Weights of a small GPT-style language model, trained from scratch on English Wikipedia.
Architecture: LayerNorm before each block, rotary positions, no biases in attention or MLP, attention and MLP in parallel.
MLP neurons of a small language model. Each row is named by its layer, matrix (up: input weights; down: output weights) and neuron, and shows model dimensions 96-223. Each number is 500 + 50 x the weight over its row's rms, rounded and kept within 0 to 999. Numbers have three digits each.
A block is one neuron, or neurons of one layer that tend to fire together. After each block is what it responds to, as a language model described it from the Wikipedia text at the highest values.

L6.up676:562492539552434482511489452467557492526544506495532513562522421680477477502484610519578530448432464429518521543480468527441486540464532501484451413424524523504401562586407461506469489530401593471532519586542542498516399469463498511580507493549440591500448521443491522510576584571514450545594509604438493513542529497540510544467464495440513514494473382517417424478410505499436514460418
L6.down676:529571453563537569471486444473561468401513456423500520446522471566511488543522518436500595442452513458537486505397477450550434504347380516544576574416511501555452421458435546516550501519422546390593547557475555533432488437552579526559446389546459498554562448496491547527508472560457451484549469564601538515492521608531515530513494549476522402532457563543447513451396501493498515516535
Responds to: Mostly "to" in year or date ranges like "from 1981 to 1984" and "18 to 24 June", plus score or time separators (3–0, 18:32) and scattered mid-word fragments.

L8.up282:431494546501452505516538526547556462517510545531493440461412399456460532469587565510497395505466497502522373498456497484499493441491512505517439473371480519483508557549532604509469476532516488525459304536502465454521476451478472524530436484635423533498551516513638552454465566491518539490399535507461481550480541517414437519479461506427417489482479548561426485485483456586450414322493
L8.down282:534467477552515673484460488457435598495413509462605431520526453554499435505472528486574454525465390541507368548458416540529505561494521546444464546485508490453503556399585468546524565550423474550472516475429433608473466518518538462538537432477468551502558494480482483538463599417485515415487464517464520478474563544525537530510448483528496413484524553445527543507456475524576529605413
L8.up283:488432452556411504629500496534569517414509460480526442476398553567459502508512525507506388441474507484500520514436547560546534452513515539458486532522518473522554550539498488509464488473510569477488440440556518465507511576525523456507515387494530521544448520480638492476449479570597656419465485562439438466467541574504455561559470481462540538505436492481465497453541458468513472466466
L8.down283:440552499490466517493460643489628540448493447452530460456552442512592486508428484431579412561494485492486572502511497453537518507508453486438459460570504488524424631519442498478502562542418434511469486559489555508532403533498517523583504479520610530482370451475498483495448509425510562500459553431505468573504488565511510538405508531468569501454476405557539567461473526517559422490426
L8.up343:478495384500499485647530506612536492555503568523466488475536521486488572464479596431526493352540540449517425431543539538520490475541552493409506576387484464524475511584419508483515476550463468536460462523554544497537536582477483441510499581465445589441459550422588510417459614551532434505386475492469505512492517506409468542529480504545518538453540507483445499462535567437453550461459
L8.down343:481458464474458564483496508450597490383520528501448521476472554545493434503538465519510545530503500527467567568532440465497512446331582462528505467530487547593508464459440468514488593508478500450544464452537438573508496567537491527443495385506503428536494556452387529500524488485493530492535499529461517629548518511544541551413373447508521511540555478472520414553507442432458489553506
L8.up882:504501526545477487529514538551506498443476469445510492532400495523556474459608489528494436393527512432552523490425563560550488431516603525522519517369501488496489546570522509451488421493494468418526420532456535513513506469499478473512470532524518530498581442454583440446430575598534586440459475571492509492463541541455474547536510583495488538390469407563479503509510528498517470505510
L8.down882:589546552552409537406453561469514538481483465507516506538494519497502484436428504535578377499525579522435467516555469546567501532526449552461529471515553416503573499410598600425471417488481458554477515427555469544476461444476525418575503516535510486528470478452526572530523499472504520541524482604460404528476523454438450410468415533540390542463450558511494447540504475572506475517482
Responds to: Opening pieces of words split into several tokens in formulaic encyclopedia text such as species lists, animal descriptions and census entries (th|oracifasciella, pro|file, inh|abitants), plus occasional whole words like their and known.

L9.up125:445471544472415366480512453599515549445519458465572569563441483556496650461492441487518557507575485403464500495535500524501483519530529472471460518487487465472440512601503508535411497486525569493472488486401477494473483449524532518477490487437456475473508498563539409523446479495521532495474526498544609554515516513489503495483445537461432532499489550573491499437432516446519599460423
L9.down125:507580511506570546524469547496555469525585574503502500450539474548419472441580480428400515478417561569577552492431456396514474463540455501500456510488504506527482542457498475568642425551512443538530556515616475559487601502441433508489568418492523430555445497429457547476541460441534570607496524485410562456479449536491484484488530499502546521467461499443541528418584493532471488472509
L9.up201:485463509594550473435448509536577484465580496467446524458537443498562490595465450553507555493494466431503448464537525561546493399461525484503517455409506454474551427565420482444558444560459515491578557550490508417462526469558519406424500466515462515523492545436529481403489499505520584552498506466456423588454529519550540520471465570404509533530512440511479496430346562531396476472548
L9.down201:438474464452501443592471530513583570437453474524535493595426478583535479532508616475423529493437524526470439548514559475489421492485510449493468440537540479585535486461502604518561462533584553449542547458520500512447553508469534513509551469526497506495495390451555461517509586443500446515535459537449474505512476518503567488545486469449503497534530458468513476522438593528542477451397
L9.up549:511450531567384453500493463511520465481515432502442598479407553608495586488484411537501504399540510473574486489559499499459484486460477532491444541449538416496535461485524493494556493501490605460549512485413533415497478449402502547531502533549471408533488435549558566514498480613451470507502503476484479555538494532486511549500402480527494437453519637507473501431369481467549521518501
L9.down549:497561543426477480504500514559464540454459521499564424473534511484436448529476469379403488499490432494463433516583569586453475549581489574545566464495406519489649526454515485614436546538584504477384527426587446552498522446458468500532523507517497515382451547544540438449466543455572534454557543464504524492436525523510485555493410408431524536499424477441447445554472646555423497505452
L9.up659:572499568517473430513548502519519535515499505427487556485518489420458556487552424494514464469507515418467425418505578472544522448480504546645452365310552534439525506641484440572440430546527495592550508632435524469459544544506592506496461493520562412473498430534509453515531432520428521482440506469477505516467514491465554551448525511480509502471508479563462454476493478513591519493548
L9.down659:453502489450495498479554523492395629531456563445496478478497534509502478516544540514409561444553496623469574582576463429582406513494504446545465476504459436571488614499545466560483542529532433517480464433496439511544461456432417497517467512564604483494520507527502428433497512471574472553565505505466556572428536578489497499469468471490539472452400454626449518497440583493465570498487
Responds to: Commas or "and" right after a place, language or nationality name in a list or location phrase, e.g. "French, Italian", "Orlando, Florida,", "Kenya,".

L9.up50:542509570454457501571500528439526525459492508429551464448533381533511551500527469502525479510521512561527452522489485518615540539578474563491515547533566500530441540510538463542509465473489534597484445518490592413534521537546468390534523507688437502491485419430520510429505553566515519499497558450450412529469464535495484459442582547433464491433530463555563511502531444511569530475429
L9.down50:563500436504532451514472464481568472531494479483475444512458461504528486525441424416514504556521517512552462458545494434491507432380492480522488480410435481498484358593528373515495444460419521572420477519568508547455513406486520520513465428484586513470604465517536508538506433535653505502525492470526468517498418507487464476539497456584402485533513453593535530436488534442577486475469
L9.up396:387430578494495508511547488564558503504557509414474426509545350525582482474556592598505448378492527527538465473508508525492382485557558592507487474475538416547445439500535428480481401490473493524501497522470491528455509497575468417451514592427453569491451511520551440509491495545526479461364426581516373541566448444432494443554523466406533474488522535529407504450458506558568590488475
L9.down396:542509504560538465457531567481492412467431425461451520553502547558592563524419523451492509533508529511519484516436512541555462452506401416491553508550572575498457490482525484558514526571521409508559528499456511529570555454417472533410452535447491435575558456521519607456408506426489462573596506436417489538581550497550593539504517448579482510438448490564509527521498602509536470509500
L9.up565:468440501484470464477337512617541559461528544489532553608570449507528555557599623605471463435527524421516524494486518487478467505539430500484535581488484370470522411526562527435516410521395612519450509503527532503504425531467578509564511552480475592475507481442482490561440579555537455497462487521519462603521519442478416435577491501417481532550471486611449471533553439509507503479492
L9.down565:458467579397546434523551431428472545530551491527549448565554521595499560464533533591567526498441511503527449448467476513557483503529465593538494420519532458520547522453534554605455566446540425546645530422519468408504504472475550492419500513513460510493497409544522534458443465413534413470561474489489442500596454523537545505514633548511543561544381512480438476466442562473418447522439
L9.up675:464545473484597449513518588501575471519504493552420544522525337454523549530571443628670442466476490521560482533508430524528492462518574594472471516455601405467482549542512445514427472564411546544475474511487546512455569504577545439486542610503494520484504522462497575461513517582456544468493548510460379519431526425512520508552427490478509510433547487507490557470564425462451543435533
L9.down675:455528484491508455471528496512461468472469450538461542458519563503557583462591470445338482538615471524420563394593475444438487528531503490450530410478426552546487459558493506508504378639513415407561530504445447572461469488443494437455487460481456531443491451501498424614468475376478595479500478596517458477500522494475430472542482512449486509511557546564433518500515537449521453538477
Responds to: Mid-word pieces, often ending in s (os, us, es, ous), inside French, Spanish, Romanian or German titles and place names, e.g. d-ents, c-os-as, Noc-es.

L6.up700:424497498529524440491498482460547474427570398584525501542479568464516504532405475521632514563530521435631474522436528489539483601461525510508470596443556490525496431470515445494535461472461509488457528490435511490503530513535523414596493496612452412512482434496507400477529497532498486371429472462444483474464569510456468479515456465514489548479446506530500476554482473490379516421447
L6.down700:543482533509479524545581536572527511480489571485437473488538565557536449490534466481570536540509468586529582452471551449392494518513485507541505424535471559485562492600445431559392552392539474583474515561544433431451479462420484485486480502544430576474499570433517499430540568570505435540502512502588454503413464557464462502502493538459620452584546491419584480556590470499531532511518
Responds to: Fires on the final pipe or line break closing a row of a Wikipedia markdown table, e.g. header rows, stats rows, "Democratic hold |".

L8.up62:447482491471453465463460635495546473435533467547482492539532532433590451521487474535567562508507352450449575621433497538526483545493549513500503524496524530537431429523528451447560442523517489467559507571596524441516503510617454414419456486438540463476538523557528519517531458546451459457529482478484514451477557395433472477504476460552470568478526430514559517506467513554533415520433
L8.down62:511514521542417573490533527576392502458440521566481429556490487525451517560479515527520569468472532492570377496507561429588435474615551455467398519452489529558551631498522348538420436553546480582506478479429537505471523468497533410496517519373499519524575518469527406525470406418546476494450489534574614516528382437469499576519494600485487503457578546506524475435471519546513509535520
L8.up257:471438501522493442503557527428552477463572488532552464476433493468543473616487500494489561571468444609519520456539557461512540487423546486572541439526494530483511595528354462405472488549550520469528523433492536569505454542425506416550595557535451501405529506509563464464492540502431501418457554607478462585588558479480519407486528405505591447523496528465537487415531439506543431517438
L8.down257:506388572441484473505387529526689492590476442419457495474496569467531461596507412530571384505522478500472559473456529538420538433457449513539499371504511507508410528564525486483507597525568540470518480558540438456500528495520452485450495593499505521448485455491560514489418478495538479531509482485543574515515583441483547400503495471536541486525477528508547466432489483493498422491509
L8.up700:545474525557555478541527556465478459437502515566532551532494510435469530515465509564569410554534478400475458474539503469411596485444556561542456586509455450492534457503513475478500481476475465501632500494575482454536419581503508434537496560556495450439633421459571517410568523504446532474514511517400405444468466471446544463579500555474520525501463521479448491517573432487516508505532
L8.down700:539459392519472431423587549439592490533473550485521506582473570495471563466565462542480413494504537490516425492425480515516517467492501452520543450487571504569591552518497537614515412542544519506583455518526501650528491479466532568447483514480372509437533518475502532465618517432485452483519543600578464437546471501456589417492473574515496544523484533484478431490447492445422492518621
L8.up889:483504443598455477514510417638578562413674495578680524539565536489635464451470440435515447523532517484501476515499498534469513616486560508502423493509540491462613605549492504488553490568473487474496525521428538425499554480473564449508480511437513538538563395508532491474457511480465471386497488513523520525499545398471426462618422485424551525490444548506423476503580434521482476495546
L8.down889:484540548525479531550422652551593529479531479520511480529527462527556579525547436529547402516510480516469476506594503521370543566468498466497454499519486504540626517549434475485385517511514535505357469544481553521568526427495438507466506458458451505465479501471450467581530511499503465450481589494500502455486516441488488466454504493507553490428550557453466549551539433487462400563504
Responds to: Newline ending a markdown table row after the closing pipe, strongest after header rows (Game | Date | Score, Team | 1 | 2 | Total); rarely "are" in descriptions.

L6.up871:490467485453497480482459398513476567421568416526524581488356482536477592445502450471510627471516427418385471517473495523463487583450533497547477497479540529472583454543498528625520528564482562493547400444458502427524477609488500513518517531573464504514495455494505569584484466568523552487471473553571553570512447500435500505540528478458573538554527585480554461454400445521504471542543
L6.down871:467590494497484544483518497471650506540526497503541602493586497470508495461549435456547528495497553592537544500530472558535428517526508547555516553458494544461527537509326499499534504576469444470421469550506469516543422462512505517511389430512413496562504431410477500470461512490513485531589545389516425451465445460515510490504483544532467406450433522507437522555577546441570562480407
Responds to: Commas or "and" directly after a completed proper name, mostly places and people, e.g. "Los Angeles," "New Jersey," "Gallagher and".

L8.up485:462480557540528577565513438456549502433555492392615530579549482536507449475489414484584439475432414525494540587545396453457511488521544519449522474469458536533509431517515467470509518480526560478531498543491508468407560553520458433460552596514518482434558490406539468566450451491451551448486453509425617446403371404536567460466491501486551508422533487514486413429435421579450489626456
L8.down485:553508475562485565525430352511476498533544493478487503500455454667544407515445513696387516537420479535519521503538582562481560564437478560452448424416396529543498422512507559518420525464506544519503511557501489554533523444483578529492450549386512513500481496549502552497509517429519516518470414384546501433493497542523441511545425507566481504608489453497485510458442563494524474564445
L8.up541:535436513427472583543538409454517554463577455485511572572483476495520508566480513458509480464545498468465513533464465554518509532518537614405471417499526505645559494426469480481526481509521534438498408507499464529525588584562518583576521549578506520449563412553464538537493457512470576483466412424467513494500517504487488477495471447504543504467464575538573505426360396500554483453446
L8.down541:536478502519495512480533562433443547447478476538529479485541581603471466458589500500434518491484524547463455400526494519530433493510497535426436482479453523479459479480401482509446549587546445548423555580456519446536447473544528508564548483528596538506576436551474426425490407553408531507471512518416443426518497482480500468487467634567531490494494479493585494559421479466528487446475
L8.up637:487494550487447524511551493491529463421537454411511571566515592513510492446453562487521565493472513488501389451488424509527435515461516362446510526382510514515535512513404587560604508553491520465532516541471490503541484457391455466530557582532480550523537543423473461504529584516528500504495566543383495506463464547521433540498510549537548476495520583592431373428465476558423504481547
L8.down637:478554443495488537494540537462482522452556458447437513547517508612500537477518526484419512425504462510576487518532494520465480509564457514506441493613458577536505495445529511500466554602522565493485505488484436580436545519505517433549504531492515405519561659426472481491566543487530456512430380533551558442574489553549549442464458463485439460467588558526484520419567509480623523481405
L8.up650:522462488620455540482460496454537528473519384471514513514504477415521415441517460449516445464481445449479472484457406511448525514373500522503435495487516434493493518566470496560516508504549504545602581526468603452492516459689507441424503490585568487506512505531491571604435474589499532503427451511452454479487481455555501534473540514429578413487561536525474472510402460580537480529531
L8.down650:496536516505509453453488552600517452502503465543502512489629430545428583434462540567583515511541464606533466539460502467451446427535506599514494497407575506503577483458461485447419514550489502421475440551492555458422548541521499432466482462510507489506517499461575538407537403529509509596513455509476461425515512496532506454526463479413533482466439462479456480458397476528501542430502
Responds to: Word-start pieces, mostly "b", that begin a noun after a possessive, article or hyphen, e.g. bout, bike, biggest, lifeboats, on-base.

L6.up417:497457494572520437515473456495485546444562469462544496509430460515590434519556462452492428552414508483457480517564445547507456520549530477495447467471545499523507516470420406593501546489552572529529447474329454451476573425514507507504455465450493437575555454559517579467505551539429460491480532498531499666447452505447522569521497556438478606451548617489529445446491579501511521453417
L6.down417:505513554458499536389490492510537493549547564498513484536480547517503552523449503465348498565528523463483519467515467577549511479563483505400545469456429474473558585515584575377456465516519532394395585427511481551532460448503408551483438521529482517539483533511530475551532487470524557491503413475468461490480499564447544542472385472380455433544496497492527561532452557456543502534553
Responds to: Tokens right before a sentence's main verb resumes: he/He after a subordinate clause, commas closing an appositive or place phrase, and "and"/"as a".

L8.up271:474429486513422483463485425549548510495546501475534500613433465593513544462498490544501510523482487467452539614444468467538495435450466541434484402446557518587553585621451606561540547558520517541502458428462540501477503471521471431491517535584535521524455476443458516647503567512455491499474509501485575582540497525519479479460453505475479556516513435472550460536572539488502553391545
L8.down271:490421587535535496492508446434530495506517386486484558446524458489416497462493435524512574533437478471490543432511494507470487478601541586484493520550443494503491446548472556496493463511453530443467583452427557455574577526488541497454504545645572496528527462484471498494467488560552497562502460470473518455569466538503491508494609483502519524551451511511475534585452398429454526445556
L8.up549:398470478521377514493480495557510528522559569504528527501469440618489539553505452508531555471420549448514453484451556495381515521462463439532439501489490456483470616617572518525504542560593541539488499497502424485531541473499539502473491538522431457549503543506551488503522601532483523530456530544528470536444538483435494472490449406540460492617515464523508394527578492499545411518515
L8.down549:461485610429513513482534561532438480522488442470449400541465492455472389437452513489482521532551428478483576506558573585605580421439485531455502522574528559555515458512356494589610506511467553463466466485537481441412487586556533478584449566458496533422508475544516493425567494500514510532489542537443519549579456509430588466504597411474603514477568590490462515407482524459517513495501
L8.up610:544434533514516506450556625466520456468562446493537533464445474565553454623510529471503521564503560452456474482534427503572461547567485479446490468442618404525527579547495482505485563481434490457460438455540448527496621468546560484517463494605473450473481471399522522575565420494505512494428458555493536450481549560506511502520437408509469506527443469524539499495523508542505430509519
L8.down610:472490503543464498524563460488586520443509555575443517461496552476501545368529436578489438347458557468513473515370514531495498455532464552523464523570411561525504595429544425522432551588539458475496475458517534563501515519484482509442529579457471485433482537518541462543469479583528460467538456558507482554507413493565453566543576521464534394469574429420447422447443498463486513455496
L8.up687:538431468605561460584438538532548523460559435445608524491545488442448472485556478645461463512409547417580434424571489542518557571537443597467447516495498406568571512555493405462487487484495506525506597476496466443481540492551466565427534505490509539556559492505484504470522415480453497491531434544498543462575404485478476484524482489458534472582488475553573452571559493507504436426491
L8.down687:412560470442494444523551509599444489518439495550524546514503500499525474462517386397611488579476485532539557408457488527498385497554490453495473506555417493534583423497523474492452569475549445430475424489553513556481403474562470546451467514484455532508546530568513417512556561449532454468475472451608449531479511482521515454511448478538692442518516461398415532418453577476400479513502
Responds to: Subject pronouns He/She opening a sentence about a person in biographies or plots, before was, is, served; rarely, word pieces inside names.

L9.up427:437478500450419610581521444559478493534525440540550525514415473504540500598537487436522412531514521507468412538547466500536502490433529534537379469365529421508638511611501491577481510459509551545534509451490441504495491525457535492430549534552499534524503455533557530447498555515568492500517555428432463533502530484456578575547485443509484547442501556544491494500556455482573605523534
L9.down427:514521408591532481448512501401406501472494536541464543511566596535531472501490454657535540552509461464466546401435467448426582505589496536412483446547431535493496470463486469486499529489570490445503484540443556480485461502591436522540566562447495492469497481401444497575512477472490499463490518636499514524513525454482658411522432531447532514432567630563545486476519636528513453507445
L9.up652:451499535494512537584446487567557565498504496520571495458511517524537554516452391417543437512440522458397502478498506447602480535471530625406503517420505542463513515540462544477561575469582440494532540455487502508505529578523406442513513473513554426466486397495505518566506513543429406401492494527475500508471439486498462510480487407568532556515616473568548456546519435416608463489530
L9.down652:485497574502505474429461452454537480568432545524475479517521493528540423493517416569443544476558510472385513453580527504444533481469469519547571459507500455380565523496558528564508580486431491417471431575555524535409429570516470531559546539563452465480589514415538618554448520480511428535525485434597536521443559540461470521505517533482551482465463568486478566443450546573499486423435
L9.up657:565533567475503572557528415514519453491565527447349517532375488508531571548603462526540595441472424486463533581507433480497521588504573585576447474496545507546444478477497442526520472477620563592489582508413493499459526472555483497447451534537503472476541558466427496554492509538539531448536507552514481516417490460482576541435386419470466514544549522536471411554572453512424500486473
L9.down657:452542478387545513518508456500568460620509528416496554536517439576454556594489503524462475514518505443477500538371565573544433451359524493443588523536502458575549442618474456477480554459656449591478475503460455511483521555487531538449547530499510482567551459520427508447550387477412517548390488432446467446456482436479569455457522461540482552520514456557548516503457499496483505492528
L9.up754:442419522511549493577472527524542475448515433425494541605476475519571490544538501494545532467481560502433440464498489524433460518505566466489438520466604486579542563559523522471460552456517482485479507379481497578502573482506473549499492479485513567470530501519510524629619583407488524437540522578604469473497485533561486436496440494451530501616497501529522463541579505497491412510533
L9.down754:502531436542477458513506548486534463485395532551505494452439472586429445431500452500431494435414529486539434518579510390577469453384506509581536434497469565487454437548457493494544480535509464485612552493545540547491533502492460460504538443569458367555546565423483545470515495611531411447532511469500470497536451446471566544450578513551427540410582454478533442446464555453553510425460
Responds to: Subject pronouns and relative "who" referring to a person in biographies, just before the verb, e.g. "he worked", "who served"; also scattered word fragments.

L9.up35:481433472503486546428553506538548498483504523507549557592575449469462479636465491474502504420553415602515511504571444493582473470494628490497496460514438464586586446587427411546525431537502463568554581583477547529464464348542472467556552575517499488535515461484508399475540550552492444416497532556478509504489548496578461478473444504508483512479496531540470519509425532544451407532490
L9.down35:535464503482594483443494458453482407472496476464437448489463456507470514485535465529439606371479473455510456500515493498528476512517511458510535454520488563486530540459546559580523425489531463418570501479517636593459502546555488494528640469451507528605508513544429505483513427503482461454491509470565499400445369551525537465384593571500481500445560488593603544497569491576476568519472
L9.up72:534579420562501381471551521561565438446494534404463674505557492461467487516540433477509489503578410513510511499473445523569369512442460565509460462428394501586516520506543468490445448516499518494539536531515568531522486583517475529531543451479514467497528427485536519514451517521349458492528512454527545454531530552490512510524475510491447423489566531547477429447474509412476509353511
L9.down72:552476557510501485486448489539596596506523498557496428491584557462524521531472496452464448459558540518505576460438485555558537448583572438483503506542549539493474509455514505505554564505544377447402541540517521461518453524579509435551450490515464507529456490453493577521554552547498430445412468482465386491415455545613522510516468523521437494468474543503558470468635469601502496487496
L9.up412:483520523490458476475440536478554544540462458436502493492478485478639531495525532568569502428508505510458447491481509445583490558510471500594419455436407444518536534619527482672468452447475467569526484520513524586482487450595461560504599450494471548468543449513447478466458423501426513541520479510535459493462542435483486580514426542565495491548446439508577532529457462530419489469485
L9.down412:544392513502472509487537504418453506441524633518530437618483486446433511420467589480489457511489492485518516555510379577499497546475444488409433517501420521395519430575567519424475499464533647519464538450554516454595525518503462504535458551507435545484578430513545418504513455484604402545489441577487517515506451537456540560483560500468517441438482493540516408501514438534555518513537
L9.up422:471483576511506494473487521509544469496535522478400571568507407494543505594516514447565509510504442538445514561548504503573461522374518584542451451470465470444476386481444507477497415588447589539502497577473580457487407554484407436504436556589470477471528540507495468502516624507508396536539510472341443454468553474467540491543488529458513469511468542503477572519429506453433512372547
L9.down422:496551495481532550456497490534494517529520539519549444439408481542472531529443455535531509502622461481518386531569551530489540535452448480526457419434433528507455470430454544552468487546552542566418500533524493563444474458480528588444420418588504441448483555549535492583465404536476542490560504440508494495508544474463468562535481442520506518437407505515522484485532516500426597482455
Responds to: Connectors like and, or, to right after a number in ranges or alternatives (11 and 18, three or four, 18 to 24); more weakly ordinal th, her/his, and table separators.

L9.up127:464457581478579423419527526493595440445501512532466434531525567557485551563436491476531548508570484438410569540531582412555448556461508512542500547516545445499531501473460527518550484458503431475437556496454405421541457499555499431460442502509500548483533469630512614528548497639391518420534541490464458464521511474419459504511389502457482473535456575534483516556584432460589403597545
L9.down127:546458506516509487471540532563473527579455408428476414496520568480471522500577442393483480499456511540511421483455582452414545410458344568509490472505527429524445533511443471498464493552521562497523431439471580490531530434536469561520472473522441523498472479548554554481457549518438461589515531607503499503557450620406443560471558458466528483529517542538491491487523458441457509581503
L9.up366:556524556539486492502529527520500435378600512450554452545594593543481518462580583485493498520492449430500561516528407537534484563539594537535527494495543474446421487490472451502584464521495538431519592594474492546471434460441515442447541556459506465482476466545610470475484525508394449422480532526407493467517465453443458522471517512523525624532462514459499482462442465518481489519520
L9.down366:480469448473423484510538514462637574491447504454438532600468578465499448510536332496517464486514445507536567498395483483452494530428383490602528472530478513549532469477465483498473573519426565555470413482579484609545557488533538511500489424523451507470508534390477558532533490527487487541552588381500525566528444524438591510540464424456504510462465520491556609524496381491478562449539
L9.up523:529515548524501454501451554499548491367571535473468540554479582543588527464456368525572502473535439476495525576545527488440441455560553527536508501508484532489493467470477511518501467483470582518506508507468499417552479425578567395556542517540531481445598380523496463449529513494518491457469508532435460469500579463515503514507490428474418451476535558542476455538504377504476459518429
L9.down523:486527565532550432448547507535280556462501515490495437513518405448513488497547510487503506476473421521481491447439446607498563485526534477468484442521452491558591520551474463562522517536449474553433491509464494563499543479570508538554433425448519464504485496548510536513602447458501463414558476495529508431500492602486450465539610491456503543436427502559425618549469477474546581423536
L9.up837:501451539486512527496444511519560445403592529500558552543495485463507514549511430617529525523609514478493442570469528458532552536459551464577440515528486347506523551564424529511506502510408479495523509511361398468481343500503510494567559457474571427443545442581527501558513445563437512438493489527453530543394520446442456441498454516502573474460481559477456549604542477466451433505499
L9.down837:501449438527567421528450543596492433540485534534503513516453586486492566524504481496467492514487539484524546499374598440372580454380455515459425478565495469478520559558465522486365453551496510573563486443553563509582444516592458402481476475472419494470469451501588554452500489500439562438542525557464438551549447479482529490446404525428568529455489506519523551496475448519414527466503
Responds to: Line breaks ending a markdown table row, mostly the header row before the |---| divider, in sports and election tables; weakly, "/" and "(" in statistics.

L8.up102:546416460546409487542477418532485457473495378529383468494407575615563483481558431537516458517575510490461544456594513440501388439481434529580434482394465537432458498503533469510500503513513455550513455497560434450522486594525487485522506440553402424525581440499493564453460548494524542518476540537519498592504584428456449471506438476505492456424547485549512503445490520455468554508521
L8.down102:487499534536435513477536626547473485412421550567410571456543445505495521536501588568539591463483512493529482515457427501426474550566541423527484398476475497517450548503583509495529467543494491511497469466512608540464533537402584505487492537422339520555472547584534504492526474482503486470507482567522455475587548486588467517508526500527533548479466451400399503520555572560465452599485
L8.up482:526469499534525535478529432488519531488575461498545529449439485525592357532554525442454464393363504492494485494535572506514467557403546541564465551432609499527510425517501546480548528515454559491576591539471559481531468444590419431572502511556492513514592453502461541516535517471433512496518616525429561491408483428478543546501434521466580497467504532483486481565503522522450552526568
L8.down482:540499487546476478474424516568429465500549542447480493488504485508528553491478395483517556551603438484530422434450572501481527572466468485526544510473518457613509504613540414490483479564544529511516526468459509548456553578468515532565472529475517474492429507411621503457511494468517496543480496472552602583533394622463476503463565474452503528559553549623469502492512487513524564473464
L8.up667:502536453487511420471540466527472516426485436543459446442506500588477485490551440454461582517488464526508493512506553506471493504530521470523419455512624472394429507519413521497418432500434512399480503485520555454529487461494617548497502611610536492488491454527536525479482563534510429457482501510493539496556515432445428545585524625548593372497582450531481498503465503546394481437497
L8.down667:498495568537477500510548472562407499472481545500551499559531592488478504540509548393467512639559508520476460570512442550507520459526520446492412462461554473547504578501462524517536484536550662536422545399586495508449494476479562557507635401443539573519543571510389469554555555446467494458431477488410482484452551491594486502441481424461405544462398513514571494524474487485589522512525
L8.up767:549511480538439537545537490508533530508513485487505526417435528523533421565549555469479487556425449384529528535540486543637510501456595508588447377413441533509517510464418421454460442562496519507541465637467558502439532540502639501522486566528476533494600498472517525441641457496546451522487534536504461525515505515481518519470464527442575458526487454520511499487371509488462570488474
L8.down767:412380493497436463541376529530538496534576506485545513443501494492445551498508447528463545479401504550486523514467492515514481451402488481561535515529531589544501505532507509429568469565594513485548516521578494511533499469447468412485469513561457542569503400501547516503411574514476501566537586453501479485478465460479387590384533428417507604527483495498537479444541620521468593456501
Responds to: Commas, "and" and "or" joining coordinated items in lists or ranges, e.g. "six or eight", "ages of 7 and 11", "radio, television, and"; also word-initial "or"/"w" pieces.